python train.py --positions="learned" --qk_norm=false --attn_scale=0.0884 --lr_head=0.00658 --warmup_steps=200
MLP neurons of a small language model. Each row is named by its layer, matrix (up: input weights) and neuron, and shows model dimensions 128-255. Each number is 128 + 32 x the weight over its row's rms, rounded and kept within 0 to 255. Numbers have three digits each.
A block is one neuron, or neurons of one layer that tend to fire together. After each block is what it responds to, as a language model described it from the Wikipedia text at the highest values.

L6.up476:136081135090127106113124146147142123112144124113113058089143131124128145120149206125126174146141126086144099092083135173128135113067187128197134109109194150140159175111127125154165092132137182110125120105121104132125198185202121119071106089130126103076128143158104103105086116179145153103102171136114128138124128090142092119160099073138150186099197124090149123093137107158108126150158
L6.up563:137126138134203126129152141196187181173116157138086117149126070111100088084124068089128172092090151121141155110137156141121130121200118088187097119108149140124151080142117107097155149113191152105074102105148102104146159126119163174082106087107210166097150128139132172106113117162209122142147110146108138072170132167141152197160114133181093125114148138088123143121090083169120105104102
L6.up793:120057103085121114121145115100129101128083094122095150112099090131141090148105150138150184098100193116111123156119104157140104143203140174202164134135118074112135132160156108148167136135101138168169139146217123130103197131143145153141163115039130159091130200197146103191113092159150171164131153132109154171147122172129137126144127141098140132114168061090115153070088122142115083130115
L6.up885:147172055058128131165140104202176114135136116152104109172156120112093093112154127114132136162079147085159102136161156127111157112198193140144095101091130148157153099152141137065124140114143167127111133132155134134115162123159167131121124094105176147114124089147158104168111138167177130134143112160094143070175138211164117123182051112144142080076116098107119138056119078158088141057133
L6.up913:157064145113077184138220145160098134161152100222123129105173125140172120119109030140166100150067095050149107153087104087134129137152114103119099165067184143164135127159061107100100132137157205124106142081099131108114107144069126148196145094131159108124128158105168109155114133140205155169171120125146117141153141161125079161098105113120146162104139176105106103104104182123155109096078
L6.up1484:169127104073181178113132125184164116150132167162121142187204064145110098109133113080126154132075162086111143164167133124109160171207135142152095134085166148081178156137112102094138132196106147150101156059174193109083130111118149116177132101088194147059160135145113071150096122157182138125209169120086190138163076098163139102157079095122111102080119100148055098114093098143100104114192
L6.up1758:122145103077156093144138174156138120158151118105157128135175158105135109115114114164133120162091172168157145166142119097101112123125162138126139143109142122122140157109138077101131074094127151151120126118142150201111173139130143116144090083165162174168105040159155104077148133166144133149142093139081122116177145214139081149085063174151147116170081119128137160087123119137086158118145
L6.up1802:110079150123109152124143084118122127131185063154155132111127064178172126112224115175124164190072140085146135126086140140084089089148160105176113084149121125147138134116131121119125108102180140098077080165143118123154136153104179130171110087143151114104116161134131107155120163159136114106125140108168145067136100117075139195196062093146137150119130121102145162126092152103110186138059
Responds to: Final pieces of main verbs in narrative prose, mostly endings split from their stem, such as s-end, br-ing, t-akes, g-ot, challeng-ed, plus whole verbs like had, made and did.

L8.up1532:131147152140140145120095158130063135132135145228114124129147151093127140094137057100162128135069133167171141118156064110099166142106117082108108094148093135124130151149133098040069159142139121101137135150175057141086116163046123115157075128143199118099157122178134105117139094153178149180134121113162151124091091126129166119102089147130186139123113120118136170122090167136140134122164
Responds to: Forms of be and have (was, is, were, being, had, been) directly after a clause subject, often in subordinate clauses; also with-out and through.

L10.up178:161179125170114116147102176147121200129196111194127167133081109091113145110112108139158129146108170122131127166109093126151058125162113067103088144139147058143138132119139167082082085104129158083101122122140144157078101108113066086144102091132140156121206148108114115148139093133116163100137157141155142088119125126136126131141142085125136126194116133113165154074096136114120136129123
L10.up281:146149155148162107120095148098113105099147144104220121212054108133124131169106052165123163062045155128149095123174106142133140024106150088129091109106143144123137125149151123102125105112175126151084105146160146103167130124084092098161142167154111145126160093146104195131153126076098153146112128160175182161171192131133087097159113083121150142139123118156111153103110173085127149132112
L10.up508:109146178110129161068176116171089181125120154160130162085163101114088131142105132186132155116090129100099118188092105129139124135091163185074086123138136163137097141133173125138092124055158099090115139118094131127182126182143117109108128092165108118111104098092135174154149150143091193142109208116112126115162118099050117163152207114091104110120148210151095100145131111135135135105114
L10.up1142:150135148131193099142080136079162130095146108134131064129062183140146134112150152136137148102102146186160186155146092105112137121183051105100141063142168099054124111136184109127155146100079124087121137098072159125117162155116122159098102087083131170171156127103139111153119064139108103104093154188161184124164158122070086122206199100146099116166124122103125087128143115083131188123120
L10.up1268:166151043154158179116083099102078154132104117138150098089140126151175117160172127123121101120101146148118108136055140076108132182108152056088144129157156149073140122129160104154202137126096170104109075124123142124152151147143070083087136119072108171063196161134125191136084109114180192148103158131163154136143144097144142097105103104169075094127149060109153071085073110152130096124072
L10.up1331:120135118136123117104105159160144100061119149127107123100146098099183151127111125198143073141164133147194167212129170154141082097129161134127144127155146112117145066132126076151091161162161065120082157103078182175135097116069159097152151099103180189067141131137144099086129044110106217115131128162205170131056140119156156108117129181140117115123125103070095151085129106122137079090110
L10.up1694:113162091098103105136103173151113124159193137052119139069083104117075175120088134121161131104081152141185111112145107151130052097155175081134111154091146126134056188116121139064120116127117120124140072129085142123135252133183097113088148167149100136118184100145139112167090108097120188113165148179129101155151121103097104130157159157150115071110109118141156165094152108069142143156121
L10.up1910:158128078114135106113104129085088167113164142075168093140156108116095172134122150119214082122138134131110110175155129115136088101075192089148097103129133131164128143041167151072105156138160086190112159176132126092182129084069118101141190097127135146128130065116148137153105182152108188088126142183117139154091157096088098120114151095134131108148096157174120145160137135105159127154137
Responds to: Remaining digits of a year split after its first digit, mainly naming sports seasons or events (2|018–19 season, 1|998 FIFA World Cup), plus middle pieces of place names (Braz|il, Ind|ones).

L10.up474:133111143096132134066104117091130118180110131125078153112105137145148135114092139161114139120137138077122171119073169102075135176199090183143135132111137099142106087168095140088096163113182147111106091189140164134075151179080116189173086092159108143164145112134122154152111106095133125118168135130136135136102191122145139082105171065112179150159087100122204172142145158115152125106135
L10.up484:162089112103118118051181074123190143126160162084111177156061081078098131164101123163115154161088150097149130147158174155100122158137123128040146121144168089161108170122105120154095127161084164141129134217115102129100146160144193154128095077119111138142149156099126144136112109100100138121084139106157142108099121144131152191144147062095126139121128110110143148138154119131153099106131
L10.up950:173145121077080102138124139119213113174135131217137127180202141071129104113118119078163169152184124152135099107129139114083147168100094148112165107168201115124090122151155124123128112085165122124123084116118151136072054108150091095136103078120108103140211153149149131176110114153153096136105082152179144149112117114117134182139091142070146179139115115073098165097089158195140085128102
L10.up1114:106067110128146157070146145161153140122126162122106149118192079151139157175169166136172163193157093194166171112201098068109158058143168136148138119057087115186081168114108110155159126101125125147144117141168178137093122153119128137153106145135149111118198168150121091112074082099182076139120086202094122117106180128123109159106055075169144119135154128129135128123102115141181115143118
L10.up1192:137098143161190075136141120135133077115122135153128152075175150141061155095165138107146115165089137093103135176188130112092115105143138117119108084156144086145129140133101165115125075095108098102182137119132111117115124173122167172057222122157117141155133159086042158125125165154140063110104168089109181156125095137168126176104099158077168202153155118158140109116080159104153148158125
L10.up1283:101126108181164090087154087114145148115100091154130044089159165138147156107075045092153132124143127095113150141108139118098119219138141126121117110106158124191137120150117123141127088110206103146130067136155173135149116150161149082174094087138141114116198127147125134104132093097169177152079126129137133106085119116102135099055106143099136126116117138080123197107107154152145141148117
L10.up1409:167211139114140144178102132121114119121170104158178039183092079114118120203122156100114099142105150155148115176077129128123097111118120124152163109130129058080105107154115121075148175162158082112165155107168114137170090128161156156138101139047095119073177100075095118154066202149161105134123147156115139166088156123130172129122112126111163159110132097091089146129121173123133099083113
L10.up2010:160068098083120140112189136110134116093109142153139094184082099127131129108086085090201214146168170091145174142087103086148140166135096143187131118151170161099080185138137044145084165078169194136131129127088191101137096167131115138133071111091141102151102145155081113178117146173104086166117146087115120144198128148150157075071135088058131107133118077083109066132068158168126148089157
Responds to: Finite verbs, mostly has/had/is/have, right after a sentence subject (often a pronoun or name), as in he has, I had, they had.

L6.up1000:141122121147050136099136095148143105158135139180128130130151145138163139166105180129135103093163108182119114103120133110108093133113132111088189180114135104111177107064140185142048182142071113146158169093162178123132113128149116133148114136057148045155161150085086093120084102185095145132149152079176115119138126073075171144158051162130145118060158123129169114102155142103071149143114
L6.up1017:137150131163141091101102127144134107135168174096150112065077129140106158145115204122126100162129139086149152120134128173098122092129109065187114088157165093117132119078179043139128105161171213129160146139129129080177185174133113113133140173138104151132165051120101133105154113109176103102163148162122123188132118125104110121117149145200152130150152093146202119118114129129126195147118
L6.up1083:108111144112129113113077114138103101176104130117186173088145168117105107132065125080132098101132104107167104168178154121155101096141065067116146165127093142157133100046105062120113174092160119184157107131154106144129106162151137170126106179147121128192178149112153092099125160142109155085103069119179119093159193162095118131140169142206135084106144177157105137138143106157158143171098
L6.up1691:093130121157100144086105141157083096157083169109087191098096128113126118173104136173189120094046120129071176176142111145117154114178159111090135128133087130167103116126120082079092127129115066105133116104129152099151116169190161149104136151126159145121118184159131158102078092133180203140108149156103110108093193131089108117141140181121116093195088120113090077131156145064138132093150
L6.up1740:166128133115090148103167169190129089103085128144112150181147152150125096117158136147113079144120120102133113092107152105134144115140174117125170145131157063069181119110172145125078167108083110132129096116149193192060157133125106111119108126102184120083144165192148074060121156115145113133152191142168120097176109164128094134166095132122135105142152181166149137152114145090129135080103
L6.up1805:148140122125110101117162135161082143132125157131139162131162128103142130091158127100147161081125069156070195129091152128143161104092165080102125088117115095087155067145145072147089229145130161150125131197166097166112062100123150116150128139113078163109100146194158130133170111103060164142169083127110090108184087140130135139157128135122137134129172125111106118138122134151080175096186
L6.up2000:116114194123062133112100096131100122147141205097111166122128169124116118126140139156126068087165104178109130081116169077154194137104127129124090150104132124132139121151091055157085127152148150094101140133099119135133100117112192132140107107107141176116125144085123159119181079151170124194175191188097166062164148129097168162178198123167065151143180098138086109149136178142164073101162
L6.up2037:111189134107088158135107148152055108101098194112208179113078106119128097195119144119114105085079139112176082099134093158038062090129110080120089092140080118117126126097184141115095116120204140113122178128131161044134096067133127148151140123099121154103150121131093129140054137137065130110120175108128107162132104105137122149200127124114176105108141130129142121107169167156144120148104
Responds to: Mostly "the" right after a transitive verb, opening its object (sought the, caused the, granted the); also the final digits of years (2011, 1997) and verb endings like -ed.

L8.up53:189192165152103122123113220131088121119177099150149194202088112135119157122148106139158152127143086116177067132085104124148098093173129053188098182168153106152133181052150107137049128091131160123079148131126114076077075084103100113105077135149120166121161145105093120129139054144146105080108151120116136137094152118098095103155166069116130112166141134145130138161073109111136118137149
Responds to: Final or near-final word-pieces that complete a split proper noun or year, e.g. Rom-an-ian, Moldov-a, Harv-ard, Toky-o, 196-0s.